Weights of a small GPT-style language model, trained from scratch on English Wikipedia: MLP 3072 squared ReLU, untied embeddings.
MLP neurons of a small language model. Each row is named by its layer, matrix (up: input weights) and neuron, and shows model dimensions 416-511. Each number is 128 + 24 x the weight over its row's rms, rounded and kept within 0 to 255. Numbers have three digits each.
A block is one neuron, or neurons of one layer that tend to fire together. Before each block is what it responds to, as a language model described it from the Wikipedia text at the highest values.

Responds to: Section-opening sentence ends
L3.up957:123111137118106138132131139145128138121120153061163130124092132145107182132135116106161124112101146107113163139134154115142117107125126155120190085166131130111095133147139137157126126106108124109132106106115101154156106095114149113095107176123190109119146113128093088127143117153109149128
L3.up2188:097073131111106169139142125112137115117112133087138136118145127126113135098152121100167104121112142098108120107121132089103115139090114127148084094147136172136110177160095132132109130141105137127106120150141152121188160123155156110086089110140182100165125126168140122139150133197094119118

Responds to: Mid-word vowel fragments
L5.up318:118097100113104070140116143107132112140154128160075131124127145120130091102134087116137121098117118125101119146158143123132149158117127130126107115123134128143131162104118103104131127174113118145147128147121104173135119092155113136112126106127133098150152138114098144152120134149144111069
L5.up845:149142133117135145093117147116126135123178156130128122140136105087131130114097146131094118151129173095099117140132146175133118118159122140136142097126162130101136130096121110155120090135075139112141112125104130103088137146181121158085135116149164121146138116135159123144141129129132127159
L5.up2074:172157126169130159119145125088152125093107166135088135121079096110171143156139117124154151147131178144115129147165170132132094111134124143146132131117138147175114112147085131117119144128118110142158162142128168140135146120109126100131125124138119125174093176145123124156140142104110175130
L5.up2826:106110092109119143080154120132161140124121142101176130139108147108117135131144151122143124150126154131100181160121194097091113101135111105128133080099147129122106128103081204118105121137121130115159132136122154147093128120135165108109135097165126093190127116139121144114115140145129079159

Responds to: Second-token word fragments
L2.up912:167089118134109173131133150125121122134086126140151136115135133126154125135109100145146162152118180128121149136125161083091090126177102131154143140110131118116098107160135140134113141122094063143160131152106125136142153128120156135142167113097159114117148158093117090103126132103173127118
L2.up964:119122096150138123097122148105147098144118134146131127137119152128137089108104111097099095102144155104108149165131097101125116134084139112141143110156123160100122151139160129163150127128152094091166103148200121118154108077152134118095136116136141178110147096114131129125132150150100118144
L2.up1046:138119118076157129156123142117193139153103131130129113130131164078110125106103131173155123116152135118108148072100098121117107133113138156137132121111153143140094101143118145119133111051140125112145133132103162133152143099118114132120118103113145120136143146154085116121101093176155085108
L2.up1272:118124107165140144121154107148128122124112144099128143135143167081176108114104146150134126176103127112091149107108140138118144115134138124129129139124147117131127168129117131133129129087137131118162137132117130112163161105129119089102064132114150097112145123123054093124086132138110125146
L2.up1275:163073109130094118101097158109135157105131161081117138133090116087140128125123148135131122118156155110124146088121146110121110129138167171141159114124150128091129136139117115113128139116142110108182149127122133129119110130154143136138123140149129081146133124098107120168131105130130100124
L2.up1328:119130127123132143134117133117119130103160105171110089149141187118119177130119145159127147109104174122110129071131155130126114108136161118124107151080095122139131172155155120138134104123111104099194152148124109125138097111142163141117049128090156133122164122107102160110105134199103086170
L2.up1443:151158089122138144064097117077127134121108114125112166131113147110109161145106164107159124153132160115106154112151154118126111131116151133144121100111157108145119120153113128115129119124121135163197135132094116116120138137137123151098108114127154121153133117118099080129100124126111097115
L2.up2937:139119127130112142118152147097157123119145130126127158140146168155120109130119181110137140153125137119158131108141180119130132115111120134116159092105127163154121189110101129128110109105143121096156120120105128140167108131150113120141063111135149122131138130139098122129093139076106112122

Responds to: Words preceding "as"
L5.up888:111186143154143137127141096114090117132125098153107092105094127109140149083103147148170116116076157128096114136136089130128079072140112152126164151148147093118115155127112072143142110097111136123139139083147106145126147123169157149097151096109141129111191137118151131139125116142129119131
L5.up1571:133149148135131200139121164156112153120129186132124122124106121143088106139096168140112093141127150126141189145161138140090091142105115113124135164142132124142053172135110136122142123147144090140149134124138183098131115135137134113146154129121139128070119134117094082087129170146120147151
L5.up2311:139117115078153140148163114133088131124121154109152132140137132136173135079095127118120147146139163104147151146091162133110095147163139123116122130132138135100147149099127100130095124121077120149162120132067136122133133078182163111169115104128127102167136111106089123153109123139150141111
L5.up2812:113132107119139131125127170128114100139137131092104138146133155108140166083138108128174086195145151102121146131150120121112105130140130128138145128130136110118138160177122122140097113126126156111158154121139138142145126135134121093159099087131134124133156084131128122152137153173119130158

Responds to: Preposition "by" after verbs
L2.up279:121153131165115136114110133123121117145149169137106120097117148123145151119103140090098102110145146086074114138131112141152140135170159123133129130137130154110133099156136150147108122169116150100098110135130139121125088139186101170127093112108112101125113129161133132153148125141099131095
L2.up306:142131087129134143079131176129173157121152140143119163152099131066151134129120129128130130137111138102125136094104164101152172126106132111171112097118143139102141153120136118157101136131139108129203133181098143129120145096130180119146090111144163124102120095049134131107110134151145074079
L2.up1014:105134144132137191075179181107148167114117125125137133121080122090130108133109156142153103143137125141153126081095164131133137128153083186183149106113151136105134112111098151088125117109125144147132136111156101127128092171109135086114125091117127119089132137129137117208147148116162102116
L2.up1360:161123150131136155088104108105130073109111111120130159168128128099119148131159119105106114118125169118117155123114183124143099126142162139123148087145141168174176142129130122173090107084099109121164148130079159118124098064160123125095070134133147130114161091100132106154123134170102134124
L2.up1436:122133137148042148106126141116144122113116114138131109117112129145082105130117130139125135126137135148103165145178102131133166157120096134130152158140201115109125125100118132126162086134137117078161170156126152167140100075154150148124132092104137092129126160082124124133117152133119126124
L2.up1823:143134128102138147091196130109123108141141157081121092137113123147122168090140122102143130115116133131100147088122134138133096125134144133111118095159155160147103100119103155148163124120102151144086128103127102134122152065154154097086102161097110102120147123114106141166170111155065081128
L2.up2609:078118121095112182099168134170136105150081149131115165148117137107166103128128119141146093152128147148109109103096117117135105123118095132120116100112156138150128152114068118110113117112137128139147165140113154102160153112165108100124116135142130158101126166108131168103162138159081116164
L2.up2737:124148124177104147109108141149153093145176154126116133143155123120137148115116154171145124136145142102149128111128097129128130114147132162117155148098180161090135110113140101114144080096135166109092118150178140146123119089132151141113090121096113146116137149085138165161159130156105130113

Responds to: Copula after subject
L5.up515:118122140107087121099162099155096110114118143129133098122114107118115136126135139087129145093124120132139126147109099132094114146103150156167146108136166116137116155170128143138128127130116108102142141193121146103119150113127155132141105121101123136148165101131154101135117137139095141123
L5.up1121:121138131143121116114156128089121100118137102156108144144119144106123128096155122138134163140125129155157101152098127096092127170120121123171165131133145150121122132143166156129126117156101116096114121120143164131150120098076170121118135124115152093136142152158130086137153117170080172164
L5.up2210:135136124113117114085142163137084096158126183158109150163122128098123106124146105108148111164133108137129115105099181106114115117133113111119134100106131098074149124130096129111118121155148115149174126122126154137162127141149140071138144114108186130115128156108074103145157135140119166120
L5.up2508:133131102120109170107177115125099130131086094077113100175081121099138102094144163114124113092107143147070144121116126130115143142137099134113179123186136137130140164166073133142144117132110136127123151127091114114099144122093183119151119079105146145130166135110097144133136157132126146135

Responds to: Field-label final words
L2.up78:110162107127115191112159149123127178175082161154115110148088113159148115161159126106138055152126148151156129099092121147148143087138145147114105131129148126095145126094134110120134119118132130157134160120157173115131136069100144123114083121104123145106125197111127151169166163116087117128
L2.up980:130163127145135176111138134127111171148159144083094103181123167103151135157088128157146104181174146101103141150091140128152137117169141130127134159134173110167113142163132142087138077136088097179136102140115128128112063175131129140094113123144184105161118114170081101155148177148155082168
L2.up997:151087136118150126111155135124109137137118162115126154146142167120122139164117120097126114149147171105116109138129157132143150115156125134137139094103136172143130124085112089079143084161140089138115109118089177167135097145107107138093100113149142108106138146135117124156151117135129119126
L2.up1113:160117154136115169129107134129102126102145159102089135178107105118160166111115180117169102142116151126072132128145148148159121090169139114123115115115149119128119110152129135100117114132120134141119094166117165090105117143117160151098140074149127106150109139117110100122113184139086103142
L2.up1291:118135125136162161105131139131125133121136156104078155159126139153123106109096133081149123150125138101053172115117140124147114166137086134131143155135150141107119165183118139143154086152121102119115108147131160148140074117105137095122125119118117162137114118169127137152161195123094083124
L2.up1843:135133111150138160102147153162134126112163139072127121157107137136113134083109165110144101133154132107103193127155167177156155126121121149139151136105149156116070084168130124073140116171128158114152132165126153110141124149125118149112105120130114116089105105124103079181122147107127126091
L2.up2065:134110111124105178135132117123124136131086179130116150137092109119141118116148135087128102164094168096097137110146158156137122151144079171125113126136145156111134149124116137121149100084105059117152125137158170156112128087182201087119126147122154125087123152140099108124142132130092098117
L2.up2639:136110145125150167168099125141125153124124100174100169167098138136129116129137152061112112119111127130099147109152129081145126128091130165163125147075126106167086134073103095090147083109144164131124139163102124131163155150149132131113120091119133112127160132119099091154142140124132113119

Responds to: Mid-word name fragments
L3.up865:120089073164116115131081132097125091155132115119142139163122119086140105106127151149091137114146167122121132145082125115136135089143147144153121088121127131127141169161115113108129103111134103074140139165133132129113133121117177150118119107146104102137147169098088119157101141142153089136
L3.up1674:100136085105090097120101166129155092163141106077164117120110130142123115088139127084149152172140144122080158132120128167135125126129144177139126131204142155145129145097132140121131161080121137116136169146131129095109140117134124136153105112141138092149122148112098137167111127123131117053

Responds to: Section heading final words
L5.up617:118148176136121109152118144132168096221108129125138135148109121142144172105097111123130127150150113144113157129121117153088153166166133144131121095115148120123117141126114117121169112106100094120107144105141136119134135127162148089127097130086173149152129101118083139125142116136136133124
L5.up1473:139126090146121108095152125110060137161085124126140131154089140106062138133106118150139097132118148128102136112095139096095183123130128164104131142102114145112130151132129140084153104130141141120133101142115140111126106101179187121153108141154156137158144177176082118154113109143129118123
L5.up1495:172125122160144167098087135133121146142139165147134087152126131172148133105148105120119132131082132130147177117096162139153135149161133149119088141107128116123104099118134105111168068083129115148114145159135134138119161135124138137140116146103164138126134144102125127132115135144115092053
L5.up2959:148102116151131181074115156122156141122152139133107117174124134145123127143122174095110137127144135098147128133116101130148133170168088145132135125138143137118156150142075124058088103084104112116154152129163154160166110112091125117151124136147148151177115111155138117122113194130109103108

Responds to: Word-joining connector tokens
L5.up385:123124165099136124129123139133091117116136141083145126162140177090134159124171137137125156104102134088114119148110119109144146167113140156157111125125137112130126140121141121128074115106158098107134105158110080122117089143167132100139062157131139102179117148091111120121120132148138114160
L5.up549:089092155139098123074139146115087169121115178112144129162098148083151157152147143117131164144103121083112148075140103087149146112135156122183139155122165180130108121089084102124144115115130120169112126191151089089108117126130119137122129156140123108165106158163113126126128144131086113121
L5.up3048:132119125127109120121162144096113101115128106104161153133101143193098144094154101097105065103139136136128108123133104086126106115145117114129126131146109127091142156161121108131095138135142132130155149094118127094151083140151099128102157110066161118141115137118148124110152152117146151123
L5.up3067:133149110107074105097116114149091149154157168123164156144089113139082125134140121094129109134088116089161117095133132091138130168137112134088135106134132129102160119140123104118124148112142143134144125123127141119140109105122144128093133109112141115152125132154155160137165136133129122119

Responds to: Pairing connector tokens
L2.up57:115141131135136146094091135159117105155151125129119108125135179142154145119125129105141097140106111076142136158121100152171155104161082141094099132135118152123110118124117158157097140143125138091094091162146135126120133126133156112135118153104130141145090149114141063122147157109093112135
L2.up215:120098130098095162101105115148128094146120143085111147178113156113121152112121140123156096125099124124124097131140130146114136132123097145127099181111140189124132151144100106095099145111088096069152108123108106138162126086139133150125085095160132128131124167134117145113152139156097132128
L2.up1030:112166127145167139125109126144100089145150134157107136131118142124129169122156133139142110169139154116100119119136126144124129125127100146122126140154139156060134079102171138133170134129122120080160120114136137117135133107111105105103104122134168155118130175118066126113169148156080089122
L2.up1393:163145133129110132090149103143150110133139130145141076124126135120173092129121138137131145136119144146113153121113143092138104097149123097171119132130166133124140123169134158146160099107118093105127171146138185117114142106156145110134081147120158123103115145097077123153148118167101120109
L2.up1474:191128140133133176119145140129126115117122169131090152177124141110135103101159141091122107139139123112096138137157121125180147118141112123151100159160132122087145123115074115119162133136133110091152084111145178116140148124123138107092110125157131135129101167120125115126129151141110124112
L2.up1556:116116079155115139110105197145112120152164119097123128117100137109115094147098132095132128165114124152107137124107131110110153129138086150128103099164142141120142178127081099078131130139154116097113142131148136143117123110073162132117122123095158127145106135115178102128104123057126096127
L2.up1820:147102157167139114064127097167093132125137159089160136095132142140177143100111124081168140170152164107115103145133102098108143135176115126125122103136151156091106147139098141153123134143115104078116191106122141127175120088145116105108128143096143121148135140098124126144097117162108119144
L2.up2995:060106097119170135128146115125123126108143104129115128152118183111127121091121153111135107165139127160115161111126111096193119087121136164129145097111156136153153114176132126131117139117097124127123127115152162145127128085166128128133083142097105113148116123152091140117119167162165109116

Responds to: Mid-word name fragments
L2.up0:126113146115107145132111122117146145114087161139171143123131119120141138139131097100155140140134135140106150109143179134106087114115111138126200084099157115129158127131101160116122124158128079101145126140106134146080164153143156108106129093097162084125129135129107149128100149145127091128
L2.up371:121077111121119143119114152093120113131141132082137076134076124112128075068119103120152118134129130119145172133115129112135116083110143125089136119111156116082090135132136140086146134129123091152137137203110101130110146103099116129108130085147185088153125104137112126133109120111120102129
L2.up1205:140098086134138140117146146098138123113146115134127102129116147122138104125135162106129120139137181140114156133122125137123125135094138149117154132165158147095139124119123144143150115114113098070166118105089117142115138110157126055117074130141097135136118113106082120138112134160089086112
L2.up1854:094109136123094152145110157123179151146133147085139095133144184121133087163116138041103066157110143180130132129076155110155165109129135133094117126103106143137097171113115126159128110111129146090133105172131125151098133103118129149097096118126132134157120138110135117123113154110100121154
L2.up2327:156127105124101138113103155127196131128098152123098131131120108140167136119152146116146142165127145160103192129146175123107118105111119137162132122083155130139114149143122101125121098132143129108160112166099129117124117100142166154111099145137149112117111156075072093109136135151135102121
L2.up2891:112093103107140129140148124149150117141154157113135100126140121123140137116167152111122108121099115181102166117125156096123144084111109167103148118149187124121072150103149120169137129097082120068196079131129162157132141108145147100109105098149131108127136142138127091110102207126133148115
L2.up3010:132114147102165145106097142057127085122096163142161112129124155111134136152120165138135137080146118150143120114145147132148125097145134130140104131120102077141120127124153138133148161100115122116161137144092146157100106152119188137119130093125142108138133132103108163112100143105122152096
L2.up3040:137119107143105158132135186129138156129120174099130161125101107125154092109119134133167127132122156084068114127134132123135143130130148143163119131109144109128185131080112117132120105103112123121130145206150178150083168139137113134121108121128132119114133120108099158133146132132149080177

Responds to: Clause and item boundaries
L2.up202:080123122110110182114118148113124124109145153083134125163147141095165115084149128154170085116100127097098103108123146120124153136107096137156106147115129162115142127150094099127160129128099126131089079185118128129125178129133140102117147091106166106150128134145112113170091157141160106145
L2.up1577:117075141183125114115123129132131119123131153146106109105090148131151107171114115126139143131144136103124133118125138110100122128132118193131180114124161121109135134113111119130161111114132121133169124142135185103140094098107128106119104123122129100162127118154111137143095143158112136096
L2.up2186:133144105137119142157144132128120142143120131100088153146100141132119087112152168126149131157164158120106111136107102149148096126163056127155104149143189112116146113129087141119176090135130123128107131165198139122123122121124140154132125110105144106145147144120148108111170125146098105121
L2.up2281:121116128101126165121090143129128124151139124120114114132142186081163136132117138091148138118126133105131150129125148122118131115124114124132110146114133138112115164141125084126148133102167120137113120072139177119142154133124146087138129139136142112158141109163131139144090093117158141131
L2.up2418:112132087139135119121143159134085133115159128040118091130131163151161121130132119150144111167153142131080104115116162136160145153121095137139185151154152149105093142134077133123155112113084171132131103170128145121130134097143131112079113077120132116154123167146116076109151185127113127105
L2.up2761:124163089154082150127113174161143135130131127134108108149095098122126164122153153143183117111122124067095132105127145092100134148140113147158134117080149121102132112111104073120153141112092107113128134139139114141118144127154142113130089090092192085136076169104099075104136105126154113068
L2.up2806:054107127142104142160144135112151092127118115134145085152113074159158149101120157165189111151128144134122115103079115145112081115128136145141119114111163108126116128120146101128171138073104140101123117139150118144121079094126146140086101053130122095130134180128103136145151124133118096085
L2.up3068:150146110174091125138133167188142119141120114133151132110135111164128159136157142148196127125124140092151144071103129125104126148117136142135143126100153144055113138147113137120136141113173152102132144173122124104135144112107135162121134102093120143160130184155104074135137110140158097130

Responds to: Conjunction after plural noun
L3.up647:156163058145138121130097137147122136136168121134118146137111130134108109109117139109111112168159150131141155170117189060110102127128139142124121144126143160093163146135137113118163136116152120063130101144158168149144124086108147127117091118144131140139116171172113130079117110100160126142
L3.up968:159132082159151130119097133180140115120154162098120130103120147146111124117146117101117137183098124125142107104139132118109131156126128178108131118131162137147147151153115171118110131084122118068109107149104141139162116121178147110082122117077161151128137137116125127125099100096111136113

Responds to: Before a title
L3.up722:085106128173126090100130125124115117127145113120138129169142137150155101138103162108091123140135125153157091104136102141125104152123113126097136119145172121093144134130089161140130102145153087119127108131155150188138117071107146128109082115145159118131156118136142126154119154160128131128
L3.up2916:127160108137152133091101118136076126189162140101122135189156190126165099128112150104144125162145141137105119118107158097091085122136120145114114136179142123082137122146157095141082140108139123087151120103142107157153130097109105116117102130107103108140137124123142133163143142133132085135

Responds to: Before a person's name
L5.up436:130112126178124185124134113133141130118167132123177130191146161126101154113121143143131117175146143139129120120134128115145146147114119165103172153095182140129148143149142109119145115160145130135135115130119124144125128124176110124105096112098145118125136170144126095161120168149095113104
L5.up1322:114146098124087139118120117149107133135109135106111114188113109112120102079161152135169082142140162134137102140132084110123108111132125136081099099076135152092147142121113097128142128184161154138081120133108124137102158122164150152135122094119156094134145120122079135160160135145142078140
L5.up1358:134108120134132158105137102130103136130170167126123155184104136159136135116194141161133065137122137112113117057158131113144117130166088163079114101139130112129135120108123135124155138129174134079157106132135157131106141147153122133137121145138125070123099090133101128165132144131080103100
L5.up2564:131098147128137159098118113142171154108123124102115130193123159156121145124139135123124121117098112077111130078092143089138109144134137156108123134118087076141149125138135119129141114154145116127130096144144152143048136145129123125136122129170157108110114114173133071141170116169067158099

Responds to: Infobox units and labels
L3.up449:142163093155116130094129123156156151117178157145115121164119157122124141151179096119128126100130116160129117133146189096074091163099131174125139133127159151115124133123130095088175082156155134114103081152181168119153122077112118084119089120154133103105137144124155123175129131105109142133
L3.up972:129086119147086161094095111156108101111101145126129133139099130097128141112120110142143131138083129103111136140154119092072127151135124183137144113104126120134107143129080107148122053124114147139140135150128149144155137106135143089117110101144143207109125163136131161136093157121108099150

Responds to: List item markers
L2.up21:081095120140128139104106135115115116102154117098131111122152115129129079162122155139153092150121166143118124093133109138137127152154120158139154090092177140081115121127092150144117068141139075121117144173133127118114141090156191143126135119134178120142138129135126129114140160133149109117
L2.up1321:079161106159136143110129136135090135132141135105158131119105144119106112159154097144185159162119146159096109114141160133072158119108122156152150123115163155109144116144113153139166127108138108120147133141113068113117097097079135103129119107110161110154112133122143136079111127098077128117
L2.up1673:158150135141131168107116122166104113082124122109149121148136162134120117108131131150141127134172154143100143128078129143143119133115110180120156128106167119111144127167122114177166120119113159099140094138128152126140095109121125100151116117121132107153116144164137122110107138139111097110
L2.up1780:096093122134152146104079105120123110148164159148141102169142129114147116165094119123103130121158132108060177102115168110149137108178149156140144141112147104106118142150138102136135090132137102119161080156141154149159174145131131122133141102147152151153143098108114115130143125143076116111
L2.up1951:076127138122102120088101126124146085150147121166115113164141135142121134155111119140106102128132124099108087095117135098129120108113150177157139152119140130117130122128097117121108079083147123091143162135129178137125122098124173113123131120142171162141162172146115126114055190162126124161
L2.up2108:150110113146129160103149123121112081137157121101087149119122161142123158159146146092164129128164135119088128142129105084160115140131117137122117129119135138083135135114073102123181092134146100100141090175108141068126123123130153129123102107119153119134123118136118143147161161156109129118
L2.up2216:149157123156121160104095119144153100125174120131135133164153194119140134125093167131134133108110159132125148135125111133172116115100154110089140145147151113103134125125141120124100109123089121086143132114164156124111124103149150123137086085104183122137162151116145109150107139140112107102
L2.up2664:155133132147102132088086133085107105137160145140141113147106131119127117105136118144131112121121135121140106160152131086114127112120141149161129136111180145113127105112143099134127063104129095115093129144127117144128146123147115153152125121127195108142128189124138079169127123167123097137

Responds to: Means/margin "by", table pipes
L3.up2800:113110155101125103146141139129159096142116143124117117126112116092131147155140147124154132137128138092104147107139153115126125126103113129129141103144164156143156138091139102145120129134172110178138162166095145107139156081130190141120146153158145149118130096070089142115124129119192072150
L3.up2908:141151164098108134088134112083137083150122134074143168150120132101146108137104147131161099166157143119119145128108138140120151142124100144141074071160112146139135144165114103130107123129094089169138142156097150133149133089151126121152107135137129149110127119135106127105149144144095070088

Responds to: Sentence-final periods in biographies
L5.up904:087087124099121180137141126124145128134137141127088133156103173116104146121169186107156060136108129123116121113133125129115078131100088143120096105115102155098166182144126095134118145145155103170074105160160132091144133141164190108135128152139199077161112119159138156134148184170075100116
L5.up1278:123144124152084173112200169143148161123140132129145130165098184100134112127188151119218094115139127134102105106080139121141081095116106110123076125074109129143183152158143114110110130143146092173122116131143149118152165145150132132168148118122186130155132136134119104136168127104096146144
L5.up1784:173126160158131101112140119097160131117128128124055135128133111134153126090132127134129121084139148123120163121103104164077124150109103093090163096148137148089103148106136066120131123127130076097122113172111129097133139099173142139145111133118134115159092092083128098137154145157105105098
L5.up2570:116116161116073135108105102116127129163102110100145118146093097097104156129101140162127149077107135116108164120130142133095075128109079132087138094120117132150114150100094114122136138140161068153093153148115114121128129116166104116142145130105129080105138117120102096092125178155154090137

Responds to: Preposition tokens, especially "for"
L5.up978:108126136147104190073144141138080130144101137151115105135098117146114122112145134128129166166133166139149130090113122136116165156086125102121142147080180135162107137118152087078128100126163118116167117154139146089124113106158153115129116112155159091133132137145093132137185155146116167133
L5.up1369:141093111146115130118126102154118095143130128164136118142112116117120122132098111080161146130100173118146123115132100113087150124098104166119116148129167131122149180130133126145119089123102146106173119145186155072150100136152082118133113113146195136167147092155140128112110172149120107101
L5.up2077:101169132134106163095128157163164148182150149087126120143131148156123124090132110129157086146132162135080123135126113122102142167153147113106146102131097145134164164114117130118136096148153136140140139182123159125129162124143121152150145107106108118148139147147125124073116136173110079137
L5.up2932:124164146115112135109114118106122145106119140128150122109143123138122134126161100090162160143073159163119121126144116139134114171149113136111124130151141137091159150080106117139146090131179131143138182174148129152135152131175130090159109146103157125164144137161129103148094147150161149108

Responds to: Contracted copula after pronouns
L2.up293:143109072096117161134121149116150102147117117121167163142124107107112100187156143117121110123104146116123146128139127138109108150139137138141117131124148137115099141157124138118083114119126082137145144136102117136090145142102160114131158109097167092068155155102079103119128123115140131098
L2.up656:104119114120118139113136125110124117176147123129074139152130128118094135097161104130156120178154141103136139084109143127109119111148102136173138106125116183086123156113132164112145127126122092090100137156127171153133134143082146091133092120150141102120152139091106117158183174185079137138
L2.up702:139107110129118199177136145139122132134102141126153151147118104147131090136142128130156099132149145118123169104109097125149104059172126122145157107119156119095114101134098147122162115123108106121146109126148125093149141128147119138127137082130165106130142130122133114138150178152106095076
L2.up741:153114104150151157136133130123126122146138122128131123125118118130115102107186162123167142144145123109141204116130169112087089118152149152186144149129154150135144136168101092099138134157104106169168140164111148109148133134145135132122093081139173111127148125123122107152109120121131067135
L2.up1288:159189145143135123109125145154180117115104124124127092158141136140126106143171144118146107112161154134077165137094098124121099109145154146140110135150131163123151152155116132075138101124146113157160102141090144083092088127132131122136124093200155124122136141118119116116157166169153070147
L2.up1387:082150098123146150134145112130148108117119136115113125137130134120131110079141134109110129158145169145128143102145130134137131115124091111181116107135145128076133140115121119103112106087129091118121083137129131135171112109173150086093104103092107097128129126115124164141155165147089142160
L2.up2085:116118077135125129113126126126118142124147178123120126135142121136143092099113129124108101148144126146069130103127138178108169152143159128118165110177116123126097158183110124118127116105148075132169114165108103077100184106140181137138135137168125167139168121098130089140107137187109131151
L2.up2416:086157118131112153132082107124099095146159080145053107154144150147099108137125105116121100126147131132141119106120099135143116107144148125141146088137112150126122111133131103128146063139128121139119121121107137119122138141146116150115049152116138127106140092117125161158131145162079137126

Responds to: Plural-noun determiners after prepositions
L2.up669:126165114124152145083134130141105101109128144167089111105155136118124132053147107150163138113105142142125168125123070091144121135119153137131141124135106155120154185142091109133154124147123127138093111129130150126114155140119159116167154143079123136136082166111155123149117165138079090127
L2.up909:094132131152164139081160155142148078157109154112109134148114193152116145108097159155146140124157162115097144090111127144133134145114095136100124062123145142168113100136120134122122143093111158113127120115186124147137144130144108117138152106105177140158128177089111143118130095135121113129
L2.up1133:114142122160177131090108152151129110129155144109122112160134147092152100141118129129115105134168181095085106120105110120137134134168153143154178148103132142135121190147137145100108093133089120152109111102140158123120108130112123133038070128117169104123106159088115111122126116121119131130
L2.up1268:139152130153125140103146112144110172153131161089155134142129161168173160087136124150157102101133147148095149150179120114143148145139122123118111110113151126084126144136116160110119115138128156135165140167147127164148169141117075137109150125143170124205102153165137095144150116127134115154
L2.up1856:130150094134174086097141148120138111133142134115114123132126148160123155090138127102127134139141164113088100084148138108125178133102100150091109134155157181102142096125117128161113136104072105045193105094148135156123140110138135097089118115134155136103136124116111121116132136155124125122
L2.up1894:087133112163084161052100152152129137105159153125145101189116176119156154120122166127146104122115164112113101106098155147151141095120115085152124121115161128092142155145120104121157125135105125131114103127145103161124120128104123096156096125121135186125154110106126133141134121091121134103
L2.up2034:139174143149107130075100123076138096119150149132106170100124160119127125117099123103146112168136153120104132113133103112145116159119105135152117079113136161118088142103119116128147123111151083136140147173160147159152175091128138131145113124152165111104123163130140129105120123164057114164
L2.up2353:130130081123135175151099132088117115120170139141134140153101153135128145122154130070115127103106181131155142124149118095146120121103119144121132128106156176115156116123126128141181097092070114131107093147112136139108146033161124115132089089130165154113121126112136159133102113133129143119

Responds to: Quantity words before counted nouns
L5.up409:116148129163148127066137158112140094103073108113080091166113119127115138130141137136117156132159155114143137130132138113140154137073110111140104129156156104098134149106102140124102101140128135075164097138136144123127143155150170098110133137100119128112106114103098100105120105117120154111
L5.up1743:125140163118153160109139112131158120143143218154124108121142106121110103127179129174107129138104122132136129121116099150083083114105140138114132134140127150094120159147064133134141092156153091150138150120120157116123167123111133126107120125130149128170139162138133096126140118145145053131
L5.up2780:151166135142117143098160138168134110111110130099116169139125171125105116122130111133113095129140169129113152114148094141114182152092106126143141137104130159127110146161116106104117087087107111132150115164114114097125098112103103098095133121161116153123141124095142137104132126125107102142
L5.up3032:154164150132151132146162165162143121126151177100122118148131136123095116121097165096139119150095190119104108130152083133146122126180135098069136146155103135128142155122156172165154066102111093181131153092104107087092088153126137099130097119087137141134121139127160117113167098112099146132

Responds to: Be-verbs after subjects
L3.up517:147139081134129134100134106129107103142135143150143191157083153140125119150134161111172111163136133144082133097146132121117109118146109124158126110094183130117135151150067151134114106119116116131152111138085145129151165132146112087091117122142180152123103096110096122121150119144085108148
L3.up1922:105134061098090134069117135131102099102136086167105071139102099117106111138137102122137123164135129109108105116102126112108130132117085126155156178107148158105126193132137175156156117135099091094151140145124152123133169120085121102087100099133178125113101110142102066110196125136079149141

Responds to: Quantifiers opening noun phrases
L3.up118:147130139110140101115161138128142149101162162137156114150163100189078142110130168120136110112119151109124138095088151116119095092115114122136154151156118185133106126114096153103132074074170085133152091128156166149119120095103155106136138098138128133131126139127089079128150129128069137108
L3.up731:063118110167082139114145147136113105134145153116141106141064115139121152153074131081107098138181166067119116114148127127130155159094119137136133177126151121084131134150130116108144143125092086101163122104166167155128154134150129105126119127145143089123103110140117108109119135183095075098